{"n_head": 2, "n_kv_head": 2, "d_mlp": 704, "activation": "swiglu", "norm_place": "pre", "norm_eps": 1e-05, "rope_fraction": 0.5, "qk_norm": false, "attn_scale": 0.0884, "init_std_up": 0.0479, "lr_mult_down": 1.5}
MLP neurons of a small language model. Each row is named by its layer, matrix (gate and up: input weights) and neuron, and shows model dimensions 0-255. Each number is 128 + 24 x the weight over its row's rms, rounded and kept within 0 to 255. Numbers have three digits each. A neuron's up and down rows have the sign that makes its largest values positive.
After each neuron's rows, "fires on" lists the tokens most often at its 100 highest values on Wikipedia text that the model never trained on. A number after a token or word is its count.

L6.gate324:169099150090130078094107117124143137165123133122168155146146146142121092123121131126152173117108119109123136129150109122114104140154173127162132103170146130153148115148127094101143159143120113103110141112092097121135102128143140160147103114138114103079139115109149110150156125115099169120170106145128083082146152108133160132169157126123136112104091141141130142171128109142112103138109154119111128133111151097120111167078134127148145124157188138168105140138090128118123135088105144180131109102135065157198132157139141134135137123128136104097131122139145160101131071090115134124104084074143140155122134138141122113105088137125136092094156137123146144125154149123130145109104140106136128128149109166090157150157147143131100178116171100124092173164109135129142139177088113
L6.up324:103121113096146135129120128119085145128082090136174130085133138103117120149121135117174115154084123094093121129160147136167127130147118133133108119138141117125151143157128146145152114147106122151118125146086140132121102171118149111118128141154152156103148136142122107140135113141138140109142205130131156094122116128140108140154110164116126131128135111134123136134116126142139091121113121177129108106155150112083131094130124130175141113118126152127118149110144154133137170141108127111097173128096159150137114146108089124125137145139118104116078103149164146148110121166184151167146077103122081155074075123155086144111173107101113104104174111153078110111132112145101148089118117098125065118180091155135119112108144118161148136076117184137114099104108095120156127116078148
fires on: "ed" 40, "ar" 10, "il" 7, ". " 7

L4.gate115:157111130109148055130114124137126139120174122129114105095151138114140104149125098109122134157111089158074096149125114119094140123106094167136139087147105136126127127149104109139130140178184092128107163139142084148104154150135115139126189114113098163116089124133131149156156141112135157126120115123155160181123150123128142084168144153125099098155122119112115144152103127165151078140115119058119151141138137117122124167122152110095123178102126114124133147156128101114140104113166141123141132125104116103133139123131092114107167106095145151127124118136156133138098105088118127132161119165110154157152137117082123087105128162100165159133135149109182103156136111103103150121094112085112173132152150100104137119141141143083141160125120111147120069114137145156178152136129115
L4.up115:147090125129116114154115111130147120142174129123112108109136138133155118107150113117121125110126128134122110119157079083134134145100126146130123098113106081129106084140104135157131147129130145081141100107137115132094127180156091155118099146075111136108121107126120128118192136149125126155131099122160091132091110120157117131120107103118158108121116092117108129137146146134197118113096084115137118158121134134112127160125152127092128105090117148142124092171123147145107103094102105128136077118114123102107078120091095201122170107140095104097123180117090130138122185148172103133132124146127130137139115148145122129090131145122107138131173143152125133154087125096120105148100053129082115117134117135113134111142113140150109112171139104158133091130143106114140176111055104
fires on: "or" 13, "y" 12, "e" 11, "is" 9, "el" 6

L4.gate677:119176138088131137142128142143117159123143103121121121112137079176113112122147102124120170150139120184130131150119084115168105119151139190167122110110172144079143112128145119144152143096101084124117148160127149143138155110126119138121094140118170122110116128143125134122115135101126142126120152149146155127097146113133093160106093154143179179130140140142142158142123161134149102135125142137131116132112145125079133203138167106172139140119150099150134130149169091143129132107166107125143116141122094124127171132158152135141124143114122179130118093168132153129178142159098121098167145141133148099155097130129134071149170140135129092133102158132144131118126115124080103118104125161126128102088093173110079089125162133182104112108122147117109112064121149097130136127104121
L4.up677:147176132123178108202146159122118097110114159113154124136108156085118147134143129121125122133133143151085137150156119113175134121149176155162132139145090109115149137126184177195119106104099122123140104116118129150143137119149102138096098150116127078136179072093127134152127109091124139112139111163089154166186094174127143149126118124163131134102158128107117135141137120142118138117177126123128101159107118122149106154101129128108125156138157131132184110130157123167128123129090144131129152098157151104114117117135104185106152142139152126141136184154107172113135098100149139119120129120154111097174130134088133141144100117083150118113172112153150119120131121123135136149105131125104094119147131123149134099099103127116170136151176140144115145124113086138095157112139089
fires on: "et" 13, "e" 13, "el" 11, "ed" 8, "ar" 7, "or" 6

L5.gate297:147142110094124085098127183129127100142159112085092126114122117136116117155123103162129173117103150117139163146122125155128166134139124117145122117110117123136110096145123141095126112138167136157137154166091105135118133114143173138114110122156165144137140160133182149142120130130115092096115161141159134124154153114112147134111095101139117131149165155121142159118136106143162120141135095128137154155112169099117112148160112154096143117149161155153126183100067102126137182104140130127140128146143110067141096150115146165136146160154110151113145137094102123137152130086163141145124120087111107158101071160110112119091140126131167109139090092144132135114117087108070107196102178111137119145134135126114172140164123075134087141122093139118131147139155148117128140123164159
L5.up297:117134167150145066135190115126146129099136103156108164145147146120107128157114108153161111159164151141111162075123121133114148125151146119133176139150135121168136128146123139138144103179086139139135082156147091111161123113128138081142131163129114120153113112140150113129118087099109123150131119113121141165155109112155107105130134119162158131120167161143148171119157130130156140145113122150121119131120149131148123119173107154090159122133081131097134092119149117101132160149123090122121123151168138103163113123094076134084078125066160093130149124091108150142135115150120132135092127129133123117190104087135127142105118115088163080155101130157080152140131120133128143102089152137110119117144118104145121122144151111150137116209116162135146148109145101117139138101146086
fires on: "ear" 21, "d" 9, "ite " 8, "v" 6, "th" 6

L5.gate702:112173133129132140118115086149136131126094133136073132121097180132123155143134124118133098166141168142128153100110126141123102139140150127114070110120133125174109140096105121130093134156092120160151139124078105136161130126138120120124094121112113104155107127130121096089176103067091137154124104129171127120134141116095081139151160117160187098144129091175065155103172161146157106109121145095136120113133109127124138100155140122125118123178115117147138156179114105096129140167172123127136126131136125134102158142136118139146109110092148168161144179147172142101139133105147122109145113178120128135089126099068119144127106127129107115144154122111154106132139181122100154107091111110154111136176135105150136168120145144112110142095134106108129104126186153144129142121131116
L5.up702:092098126141104117142099113156123140132160113135135086145121126117098129116086132158115100150119125131108115115127110130145159133145134089139152080110161130120095139165113143148163115147127144102117146087134140151152111170134095168080091116134144099090091149124138193132124128109146118138179140167154180150135166127164075140161113100102159116126129122119123163089128149139092171138095128122125126128154102142125150108129088102121175088155138153143153093171112137148125089120113090161119113122157104146152150079112099123112149074131121095123127173104133111108137149156157089155124168153163127078116112114137167127100119160115141147079144150101135116143133100123120115141121161142133130118145128091135132123149175129108119084125116101090124115121101155162163139136114169
fires on: "l" 11, "er " 10, "ed " 10, "ro" 9, "or" 8, "el" 8

L6.gate190:087081108117120103113138120104121121134143153094107113152115075155112135105089122168133084139095118128100112104117136100136104124136146130139106138086119140145116148138165147128164151142127126090145100140087180149164129170158170087161151148109113110104138122140108111102138097114090115121143130102154149118188163111091113119113182160116120172126122123140090138108154130140093134141094138146122149141081157103145167117171165095169101112127103131117170114115154146128100161123106124071145130134112091150140097142119153125131109104151136131119140130161116149090161146126131130118135093137109147131147096118126138139127082102118109198092152142098107099140134151195169111137108133113127131159157072099110154140131136104163123159081148131121108127131126126130109121107149111
L6.up190:111160137137116124127147132107156123149086139107115153133096172139145130105114135094131134162146096142161162085164160122111119118124150112117136086101143155141084133130119127136071121109134104091097108112116128181155169143077099173059127113108128105141131094145111127159127108139140090124087161119087110123128159142149173161115096151100143117089121123107159068114123148134163138097083110125179168124126119125136126112127129135143155164111107140119142152120101110144137154137163136131151166153112148105169148125115090126114122108168145147184176093134116103158146134126155125122133156106147150174098103113138125162203152119135128143099129115119126109136123126100143116115099178131108100139113114146128144147148154163142119149152132142136169146172134105132102148131161120
fires on: "ere " 25, ", " 20, "h" 12, "f " 9, "ec" 8, "et " 5

L6.gate420:122131120135117133103134109073074113088130132131106085113119125139119088151117117134126124104141083106116120152105097129111126154111099133137150130097090153154147128095161102131117105100124128104126134179134094151132158156140132141133125149131104156131134138120124172110165080146098147120149095096122129138102138166118098131081123174121152143107084100180143139124136144078138088147127159154124113145104106142129165106137125141126149092090153122145135091100133115089169128126102137209160114125138141143177133140151145130116148142093097091110136134138139102083153122129075151126138135137159142130115082186148154151123158100129125163106134149140145138163134111148172111083077119138171096143130142144122138159112139152104131135109158086128116117103099162164163125108102140
L6.up420:127130125119141048074150111134160104129120108118120140124131128115146111063156126128134129100100095128136112134114124121149165124144147123127124113148094165127162107125142112098101148121147129110098102115117145067099105142143135114115100086063140061108167174110124154145132132120106135162142123102179152133115133098127130160145105156139126113113100119129133129154113149079097093166149140123103098127111130103117143145145143113106108155126157129122104100116102141122119136111086124117144108150105146165157109130129156118141118126147091129086129114118130087094135103130113105094105108113157152125132084142141137130108108168127129124127166169193112088108154141127128093121139080157104125141127072158134151118165120105118127113156161084092082162165142117145121184094145129
fires on: ", " 25, "er" 24, "li" 11, "de" 9, "enc" 6, "tim" 4

L3.gate258:130138133125108139145131111125145096105129105122100153101084121141147129150146136141148096121126107098122117146098168116176160096122132100124151157152129119141146132141157137132171142157148102122132142121122105112121151132119082090141109103136109173114108108117162090142101183105119192139105115145130154155103111137155097139154146125129127098115157127143115143171132118147134111076114105147140176117104139113151127124130151146129165136135135112136147154196097137076102121124155091161109141107123132126210135142113173138158133106146124141119123137105142168101150155156158128129096086108169140132112126167119091160091163147130138092108101164171077125144094117141124153144101153094110074158144129137108113139176176100126106081113162110105122097122137102138121147135149143
L3.up258:109120092091137143119082133150100091120106136148122130112140091148098133138149094155139141136141109137119134131148121107100117155142136103109107155128156126106157126108199108121157129089162107119105085118110145126138141100107141100183177103152100106114119095153140136143125147072138132131099082121097146127124131113113133114165123120095133098125087143177119150128079129151107117138143116125133133174106161158090109138131125137159123126089160195158108065087083106142131140120128124153156135110117109142109096137123121138147143089125091136133134112133136136150136156143137143128115129127136116134115117132143076107096166137151131145085111195122123135137104095139175104107130183121174139149131141138105133110147125126129110096102131145092100082084159080170178113146139128
fires on: "ag" 39, "ent" 16, "em" 14, "end" 10, "or" 4

L5.gate637:140103075148111160141134081109132136129145166142120119157170117140121100125123158129156140106140102149180135140119101178131146153140144140106129144149159118104145118169139212123120115138113114119101131140166165162179127148112143160123113099147110110135199124134106133106112118148126158088151127114140076123116129121120154122158127129133110146122142138136154083119103099109115162164122123103077087122090104091105115151149100117171136097127124122148136119162110123109120109111133139128157152122160181112135164142127131133157111142129129218093144091108172138155156098112133130118094116120147110151128100116115121127132112139092141129117150115097103124146133100113108124138127154139100135131122098107107126123170154128083111088159161148084145093118168125086126119147179106
L5.up637:130128139104130105177114156132132135140166162113113129136142130129122139182142101120131137148127114107126120106131130134130118103129144132136151122141139115130139071158103125139153112162146172124121107164131072166155113101104088168101123138121116151172105136114118131150105104148171145140097153172146106124086150093102143104100109118124170153142162134128145106103121167119114140201150158116097125110147121087137104155095156108091094111110157119126105115123128125173150157126109130140130160136165122137130114152106118153129129109161100177103134166172112154127129126118125154133145121172149154126144130161156132143072151158133145163076150103117123136173143165125124113124127131129143134118097161142116180153125132127147104097089104063162164159181145175086160149128139127
fires on: "more " 17, "ack" 17, "a" 12, "ment " 9, "y " 9

L6.gate610:088100116133162114108109115114138162122128161121153108137159150118089162125106125089090108147104117123163133106106109116145142101159142104106116121145140152147095161153075143131093109138142105105121105128168145119137139070129167150142086108102138139108114170094095152129161131131136127129166143094120139150097153147114147127117080158124110096097114171068122110135150142138185144129109103115167120138175175141104116130120084106124138140104126108097133130108159132150118120169134117161141119139142104147115138109102101147104128095177113105132152143140156086126107111142124120132126120118064141149114132106118098105129151094138148167103122098158092085164133145097159132143131157081144126153117164155117128096147086146120179122110132159114101080120120103178124155118164150
L6.up610:092164161166155100150105146114097124154117141123135107135127119152097176132112124098158155107146127157130130152183113117150138120120154153130114111129112100132148150086143175158107120171102118147119182082121099152101111082126147132117150140147171050114189164186177116096130103137134180119121089132148151159122161086130109122110109111122124142162124097140135143137143188108097183157171080146128125129126170133144120131121140111127096129113150135126128096113094164105143116158149113139141157143108097138125118129151108147105133142136087132112113137159129140144150127123134084171142141142124148157114109121137116157163097097118106109137126116091137116146139114139144121120099077131109113124156150095114130121125124134127132097131147155166141114133079123161166151129089098
fires on: "ed" 19, "is" 14, "tur" 8, "end" 7, "in" 7, "n" 7

L5.gate389:071129107155082145159122149108128129156137129136120075123180120101174135140162148142129114120147122123137154130131145112153159175137159120156144140138129078107184083118127143102119146137084125156095117126125085173133102160144129141148108087141148148124118124085132129092145132114131145092120101155163133123153115154125125121112120171114183093099124137115154140148126125152128098135129152121112146160143119167138142121161084100144128081124198152149145183164112093126126113132076138142144152107079121160051109132122129120154124149164119153166098078160171123142169143127173144135139130123105117129112149145102113094176109118112115105112160148151131129122103098146117103127143113111137144149127119156144115137123116163127103121118124159115118120089107145106110164132147142
L5.up389:108144122109155103148102117103163121123108142152102093138071148106123126110151137142111110116167111145130144107113146137167069126154121109143103144106161128117173085147153154098129097137127144133127109098079105147109122114136153146120144173116141112143161180117159086149138174138144125117106133100170140145135103145107078159104161125110128086147111125098116107092086183130126153123121172139135108161152137141083094128156174088125107122137135119147183152127141160133131151117162123152105117154120138130141149138078135128140125127156145096116128101162155129138140129127099091110111097114122097162087120146161135114122069139158161123138091181119137131153128123172112102171169136122129108154132119082148108145168135102162172132115155106144133157139123163159119104123129143
fires on: "ed " 23, "ade " 20, "ing " 12, "es " 8, "ag" 7, "ake " 5

L3.gate241:108123105114132129126154136107156139144145153145127120151090111149132130166117111135119141115166118148167113154109113121123162126122104143102101123124158077122159124163112101101163138116132113123101130114153136169109123115134098042114122149117120109134115148079102159155085118182119164106133102138157078125132122135166118147126122113137136173133140121090129100135078125167110133125130120095137143137138108142134143109147102146142094090108177108137133118110134196157114102123142092140149109110095151155133115135141110132130135090150084118149118133105138122113140141172116142123110153098128135156085118157165170156136049096150147194118102123160137137147109172127090096167136103123106135117116174106126129104111136141155179146119141144128104103174145108102140152149087122
L3.up241:132109119100123166173135147106129148119186153095122142091124123147070139098113156128104141119109156136097114150136177119122148131156117172115124123099130140145125149112115130111108136099105191093138113142121155077110141125128108130165113112101115111121119068167164131105161157165146149135156137095126107166152183117147109188168132113121128086079146092113122127161130110130131194123154108139119135125130129145145129101121150106141119138113161119152107133126094088113066117156138113151150125113144132111089087144128116118157088112128151106117094089125123134127132092096161145151152143111074096128099138112144115115115132148119120149076118112068133121160126128109152175161109157122151133164127126111141162147140107131129138157117098097114134132130117127182121114164158112
fires on: "k" 40, "n" 12, "en" 9, "s " 9, "s" 6, "ap" 4

L3.gate406:134142108143111123136117137155127132123152121135139137111124166135086123105119162131138154125143121093085138089124154119165102124132148109132155131161121112139101142096102096138082136135111105127134131105158134097106161137123094135171132105115137131164114150116127085149118087114117086164125147130163133129129140133128115137107128167126100144121138112145144086093143136126137123157111132138115151130104148150142115125135207137148094129151093162135147146147112191149121132167125163164132126150125107130128159110142210153150081106146105122127135093088111130106107121119092103118065157156127142133159152133178118127102115099111120121167179145152139180155147141140145160097124093118129122184134148125099148117133178146152119100153136074110098067155137128138169091147085109
L3.up406:129104148117171128112110130106111081117100129134103151130130178115095088138171092084114160138177094062117137127096152162104142125155146129107124151157119155138103130107097138147122103058130139139130151122143141136119133139114062093143132143081139137153097097116145145132097166132135106118142126118130090151117137137118152154104118139095142126106118137145131070143125157156126087102143146086105168109108154111130121122102117138143109128102173139110139123131145141150142131137090117162137107139137133126099148119122161145153134084128129141133129118136147114110072118156117110118102166131127154139191124106106100148173106105119098166136143128126123154155176133092121163156110135127127139147140088109109107108121155115125153136136123124092057127094079108191180156138139137
fires on: ": " 16, ", " 16, "ol" 9, "p" 9, "ub" 9, "ist" 8

L6.gate354:150104108130123100134131127125092118115111129084161124132093117143159116151138095116160129119089093100122091146085130131115130142142131149132145126141097091111161092114112124164125148084104087108128146129182140136073142134098109146117093112123133136115148108139128119082121105139122110154155129148117116135082135125128133121173131134137153119126099106109107129189159129121131125090148087134152161138128183150121181094122122102133109101131147141126149120145180115145101076110124102125126124089096117100176142161146137159132121172114130113125155098104142150174142129144153091138121130146166151159165100115142125160117124108154162122114133105120171151151099101065158134123127143142088152083143173104133100111157084092143136114160159099127135151068146083110142105106121130
L6.up354:129125076150123155146108149097144094115132119086104167086104122145168138139109121116106110161089082127133126144135138121125172140134102103111129121164148107098153115118114114173111123147141116145121138127128130163119096131145124147168093131106116094145121146138126136110141103159104092075124118176107155132093077137156139131100144142108182160076079124109140112125108139156135145115130090148165130193132118133138115127178133118069109132100111129114143136145091160139095136123122101098166192157134172175165156156122121112090105117135118126135148128088120130154126146150154153114113109151110127159128129122150146132131137151092159130144151151090104100094140125133104123132156127176183140167122181154122140166115131116170120104168119147134106144134125118143145151089111134
fires on: ", " 55, "a " 6, "o " 4, "in " 4, "e " 4

L3.gate482:156122102155089089127127136115117113117108162104100118138150141103089160121116160148106141163133121183123146116119114120113141130123120122139139119171154080179152100117107128105094104147107173142159105126123120108108099130139078152134127139148107169137134143167137148173100126163124143122095113126119094170111174187104132104102144102112088147174097172155108147125138148138093116151093118112118104102132139139147184144143124147134086107094157134128103127112089084180114119115118123111132113129131144158100181102146139130109124122104166085181119125089127137116100065150155115109137122109108139111127142107159177121137164136157132105088135106127144163131120132121101096125120111164157164166137139150128132133111143090151159082130105115138135109106122140144159140105134095
L3.up482:139128128132113108104103115152062117154118161125148142112074115183102155105120165113109120097056101128105097149100117086133132090133094159101110127136114138076079099164135125143115126127139139100127150117104135157136100113166081130121171183153146097102125153161167134145208125080153099080124141138134158142144114144175099104122096128117085114110112130111107097112105141140091123137124128142160136132131102132082111120109110119095148116132103106156084147141130109158147101151136129092100156119104124114108144150146113115087146137103143140118159108102117146150129103137155091135148109133151077138103122134100117134108160164148129105153118136125143125132114112134140112127139154143118130143135100151169142135124118146112109127121081148125165125116101113168161100081104105
fires on: "re" 22, "u" 12, "y" 11, "and" 7, "bo" 7, "al" 6

L5.gate105:122060133115139109156160161119133097107122132119102160147130132094114101135136151111089149149144155116159155093128116108142135162135153095107114146147157094126103091118140148127164131097141075129171157139092170130129137132138141116138064142121113137091138119150109086134151154076134170123162136155095121136139168141154116094124101128136128130150093145177144105118103093084165058159135158138170148081121179081114141134135123121170144137128141128150096169144153133161133095143092139114142115129139133130133169131124125128108105149066145142129120148100110125123156143109129133148105082093128100115095152119134166122111170145170149133082125131106124082135129130167130131162133116100121125139139143142129121117138171119158126139154114143169172130138140114130145136094092141
L5.up105:076138114135146106130131118126096134118094110108116148166130131081129129126140123123157096124125082105067066113126155137118133145127143134181133085133162121105102138150122164134111131107177133140114191126103183132115156143091114139134141123150136144100121123121123101164152112135084118087121185126171174125111126177134164138135102148104143124141137131106129115124121116065160136137104155108128123113142089123130159162147125111121168161113113137128103132131129109118135140121108117045146126095137092178089127118075123125085126150088123141120112149127148130097102112117145146176101136139089128136145148107119101126122156129149112089136117160090148152155145166115124132081132139158123141121132130133127153056128124129152116111153080110151159123110094126110106141142103122
fires on: "ary " 19, "ep" 9, "m" 7, "ed " 7, "ar" 6, ". " 6

L3.gate48:143147148112131155139132134098112143160128119128129135151141105099123096156127139149139093165137122117109047151106148116119133104106134128109141111171139111100133125192165145123120108119147113107134124127127103120121108113176129112129127112125110076080151125136158097110114112128105140096129144115175130099108112096121135148200173122104134105142158140075118110157150092119153126140117131138132113162122178132115133154175184122130099111103142103171126109128132110075116126160133111137131114131144119123148101147101164117111127098122097127121075149153108131104179121116087117133163100126159126096135122141130119102122103140124144066150128160125102105124160161140124116124127150131147162119167091127087129175172122098126075112170174109133115127181122159139091138141084114
L3.up48:132099088157113112133084130180090114117123134114130159096136109125116125109134138156127107114105154133132138091135159123170167113134121059149096106114118148116140155151117145138129136134134140126161116121145118098142168105119105204151136149102165155110063129100149123107106115168111092123161154156160119116103128114145101066147148181096112114117140161157146145146132125134152105102105097140156125101129128102132109111146147163155136127131162116166089091146116159085103118113098127148115142104177129112100123139149120127141148083121133128123122086133099106122163155111136156128101078113172095117126094153133155112152152135117144138093120099070117114117159115085111151110121116150168130140141128142148137118107145087125174098089135124114154129136153103157133128151081095
fires on: "a " 26, "ag" 12, "ac" 12, "is" 10, "em" 7, "an " 6

L6.gate89:168118158125126087129120141102095129098137138168092131138148128143121108159106111141168139140070086147104133133149140119140146123136107099122080144145140145081136118127126107143143107158092130084114134115114113114130143154090136135069085117134155098129151142105121138126138078143148104147133075140107131141116090102141146179113160126118129110102171133152123119128139120163167099181128126171158105110089147145136098116114100151113106144137153064131133167106121159126088135116110171097109130146104111111143127117120168152132172132147142138128067153111183145108122153160138140113129146077127140117133144110145118108141126088116128113133115128163091138175129118147083135114130135197143159173122137152099161130099130148103120139157122171097140143149121151165118127155140089
L6.up89:099151109115123136121128149150171143119136148123143101094144118154114115139118145130124151167162071169136132131133134155179122125123157114117149135115094085115094117146145113117123106136138164170095151158134149168118071146165159127064108136091119085138106131110092101121104151133137127146148125137073093116108099125151162133121137157116109125138146128110091132132131099142161064115139096164151149098160149135148119138102128109133135143082157128137117090175114144163122155103133061138077158101101109119074105110125125146146116154107117114135120148114122134118090132123110098108108123121103146170092097138113193145120101138145133102127125136161140162168082116143146117153128157118122168118095125121137158159155098116140133140148114150125108108129130096174156169142111102
fires on: "rec" 11, "re" 10, "st" 10, " " 8, "m" 7, "n" 6

L5.gate222:106094107143135137128157091143099118117141123095155128138075136119125086183069176159135171121134142121125152120100155123112129188149173137157128153151107128158140112142147097129111146113092132084140118137095104167116163147138125133098133097098129114150106116110154132143111102125068119158124079160163131114116118140132123154108107154114098116114136123158105135135095156115163129136188089135127175145078139134123087164173170139127093123135146126136168154129140138135153129090052141125148114119124109141153159152106121132171127147133136098126136129113145128103141138144094114128150124157100124163170129151125195113143119116086144150144146106150136166150106127110127101133087130168097146157079103114128144133135134098110142139104104131109128123094110141151135111095155120
L5.up222:126151096118133115125159152140140099120169142117096096149119128146158100114108115157143124156170106122130124105113151112154097120102122118162140087124120106106143136142098178127097165096154110131118082125153106146114080185106096131149120136123122127158141153127073163081158122129123093131117123163166132097108142124113110166136125188087149126098126087116130118196154105124085127113157134101138125113115124091132127122113102127103077123109110137155125127143081121111102119117135105153141149132161135130160102180139179125111109103123131100149173142154121109102174151142149139138150132114141126179133096125165129154093150134125104155123093144077084133152139150128150108145138134146113179164158151131128121134156179105096140127156090129120113149106131109141152169102134147
fires on: ", " 98

L5.gate225:141164119133148107097118146137140147100118129153150159111160142105124186131131107132129098144144183145149157136110139144126134145116181134173095144125156103111135145108092104128126138108126087135134130117122161126120136127102186150137106154067140104115147166119086105141107141093123159167125102121128129144151137116128128125123156111130142162112156146127106107136162151119171154139106056122081114153107120097099183130128162147089137121136135105131101178145129172154108134126114177118124125172111091132079119140092153173186116157119073135086153149139099170139126122141139141130154137143118108125116130179172145128090110096132103100103126165088092146138133131161153142127120123143128128176125154125140140151142132123107141154106116105151130120151177127170160128141124148
L5.up225:110119091131164070117129119153134117123160139082145112094117125119127140145139132165159095136116103134150120114108126141164148124108138113084125135122149146154134108098137151161150131131104121085111123141107155175101134099082189157136146107093132132101116119127123101169135143112112139103133135143129069144138147101138122088090155085124124125156132147101083159118158153109120080134121104152162128115152124101118150141129121095143120146112156141151093072126082137116115087106158119139131122119162089105161108134145115114131099136136153155110122092163102146153155159164107084130132092104153165104130136114095129141136109112136156088121162116170129163134108060117106207161133131099138119114110147129102113111106113120138132093153133123140096114121089096163134156180148120
fires on: ". " 29, "per" 26, "st" 10, "cl" 10, " " 6, "us" 5

L5.gate169:146115092109106135131133140175111146079153155116167147138150117120093149185130106151087178094137108154117142144086119136185127135115121106117132169122151097132146134126138113105156102136098126108113149107146115135145154085161158149119141173112107116168097118103159159150130167170129131132118117170117122101111103109133155176140132125133134101162156117129097194068180153153118103153104113133127125095154141094136104115108147169116124122073132117147143089141132127133111113091146115095161115159119120154101128075122089121132128109145183117133109112098118167110146123143136126141109140131117139147056140118110120129137128120124172118103151129152080158143119133095101134107112136095101138131129165157091158110098137108148115136131137099125126081115118136139124132133160081
L5.up169:145118155116147109118153162128157143103150175163138128132143171077179119108128097116143132132097142122141106127137138161065114074148108109104130150136088126109146159093164113111130100163127107131123149130117162108115119144152112113155151110160129118077085181127161124094107139122115125083139161176120143139117107114114134128108116127139113150117141106106137147091114158153172109102144132110127116106174121126146128152174103167108166108128132100116160082157109095150143110132094123124134156124116123143112127142120127116159201122099163096122170146145142139133132120131159124161157142113159117169078157168109106074112121143121127118181161107145136124125093175125166144170136148084120141121140079122122137116141142079110144143122147120155148111118098126133129092114109123
fires on: ": " 19, "u" 13, "ar" 11, "al" 8, "ic" 7

L4.gate663:120114135121107151094109145157154150141135136106127146157106145124127105111064099124127145102159129097120117110105097084114126170112176146135155120144120129085132128132170146110147172137143152157099117164103151148132117146159163138137130114152131124136143123074141083171156168165155128113151194154170128143095143109120113130145143153106149162136147116096185143115111116136130112149143077138094130117095114155083152196147154159134089127123157098141106148099107121135078153106096123107128121135151102161156165118137120126131113140104085103128145111147139122142117108135112144138135116112134131150110129128120162174165119125149146143177109107153151147116148111082147108153101149132110128104141112105137155099103153132141100172158112118148097153112178095106188107134142142
L4.up663:149158166109147114087123146144167127115152133105139100121161124124168130118073111098108124139148152122157139128097132142136115131144115148096127123106133105126120096107159184112140107160114168099135149152097124150110116100115136150148092151121123140093147112073106092112116155140145099132105101129144118147103142134131112090089135146137106144093129170123162107108114141140122145136123107102118135112083097084086055137135135153116118162120141080163137109097137141118135173147157094140089088161157117135182106151098148117137106150096139092119148123107169097137148098146125124150165139166133097119106107093115145135135123133111084115106150112103097135126126173136142135109171094152085114161117080171127136078141126137115119165119142100165130109110178125135143148085111114
fires on: "\"" 21, ". " 17, ", " 15, "; " 10, ") " 8

L5.gate678:074122130098097126126107104117118172162107143089113116132131131134148104161085118107100140126097162150122171084087181132130121136170099155143147123144154121145139143102125111159134109137142125152146147134139148098128117100140133123120122122101128107095186147078147145067127109152132169103128137118137122146126166147132119133115155109154181129075115127127173111086117111106128145148141084106147151124124109092126160160136167145127136124143165133130102154104101113104111171146156173134105110115147157146126148155123110114133108114091141134096173132100144134115160123105125118116116170100105132131122118146175140150136092144114133122100112091151149161139132177087075099106118155155160134092117121104089160150113126155180074126144119145110112153152119141098115150103141180
L5.up678:149109115135151120123087110114134110114147112129134141116117126144090157096161113186113115106111185116147144130139129112066131113116131146098141155143121166132077096129146178111147109110157158094074113134116148131112141133146099107103142103129144098129111129141116130088146100137119118142112098114076144169152081113142125079141151125120145124143162082110161136114139125154093184085104079130104139127103115126131110121158141102130110134128158149105142085115099116123097121109128101111094114156152128109166155127095110156168088105141128120122113102143129182106110153164168188129099121142114169141116095123107129177136132095141101132137106117130099136167134133131111163138163095139173129170137119112119124113100149139133100107110124143072143127110149128158178112159165118
fires on: "s " 19, "n" 18, "ing " 14, "-" 6, "et " 5, "s" 5

L3.gate283:131187176116139131174132145140122157124116164119086128128121103151137120128125149122106114091125144117108161159084100150153109114182120117158126098130141082162116125151155135134139125154165126107153144091110155124122132134149093128133141130151112140090153148133136104100101107117134135144089113095183142119100146114131111125113152117118096137103108137132129113115162092137160120140155119130136135139096143115121148117099139087161132148131132155162132097128101095174126181130089154134129107113182126136117074145183088139131118095132127154117159138152144134149139105109094131123162117151114166195171144144159169195156174125160150125121112159120108148133117128126114091115116101164110128116102147110142142103131115148165144116135137094110142118080050114133123168110119099
L3.up283:114117153102101122162151168142085140105110115110121121150127091139132157085155078153088070136143091108102157130118145137147139105188109098139123144129124135118120121115162135164171155101125126111121144095133128116118153102138134174132074082095176147120133123143144150095090097116142125162143113107171125128173117149144121138162125141101124117102184155140143106160155119133120124125162156135137108142126119145145089144072115124138117140113133148091120082098113131145101126143114123134131114084174160154133149120138109108134118152172115133154135123147135161159144085128111118132117106132118124152153113130149138153149165158096146101122140070135148128111086116104145118120093136136122148148084129134105089129110120139208178097133112143136118113096065126109133169111112107
fires on: "ec" 18, "il" 14, "os " 9, "or" 7, "e" 7

L7.gate264:152103160140124094125113134147141154121106143143111143115111121148116110122119092086096143090110122118120160125158125151131066156087099191092103129146153168121054169122127139164119160183167090098152085137130100157156175116126165107119133111136066114139101175112084120136143087103143141135122111111156133149088133112131130142114120106098140121153118133119124108102112123135118127143085131155130158148120145104126107122120154162131094140137141106098096198122065172109107102113114147115165121139128109116129155105127093102152118119145130103122089126128141127105159097118092129121105117124123140134114145139131136083114146151130153156126153118121114136141120154088164148129109113102140136142151153136106109153130123209126157167148146142131146163125145145173123139156146110
L7.up264:151105148126126132119124113134139166140136141134164121101150089100127114108104161101105108141172109128101151145140152131126162074155119159098148101167122128138133133127185108139108099130129122141108110132144133146110117137144149099102116159160112103093100144087141084121167148158108145093125101101136107106159145107127110122168108130153145109146126170122141187132139168114101154144125109178103124102117109123145116136141189115110176151110190162150104133132083151120156163117162119150109093115138172116171107119132119146125135128109118099136140127154131144101098117129160127105099160097138098053141148106118100142126125095122098094141140118086163125147098124138147098077094148154174134086114104122116185142089155151118139081156117132145116110156148147109128128128124134
fires on: "n" 45, "aj" 9, "in" 4, "j" 4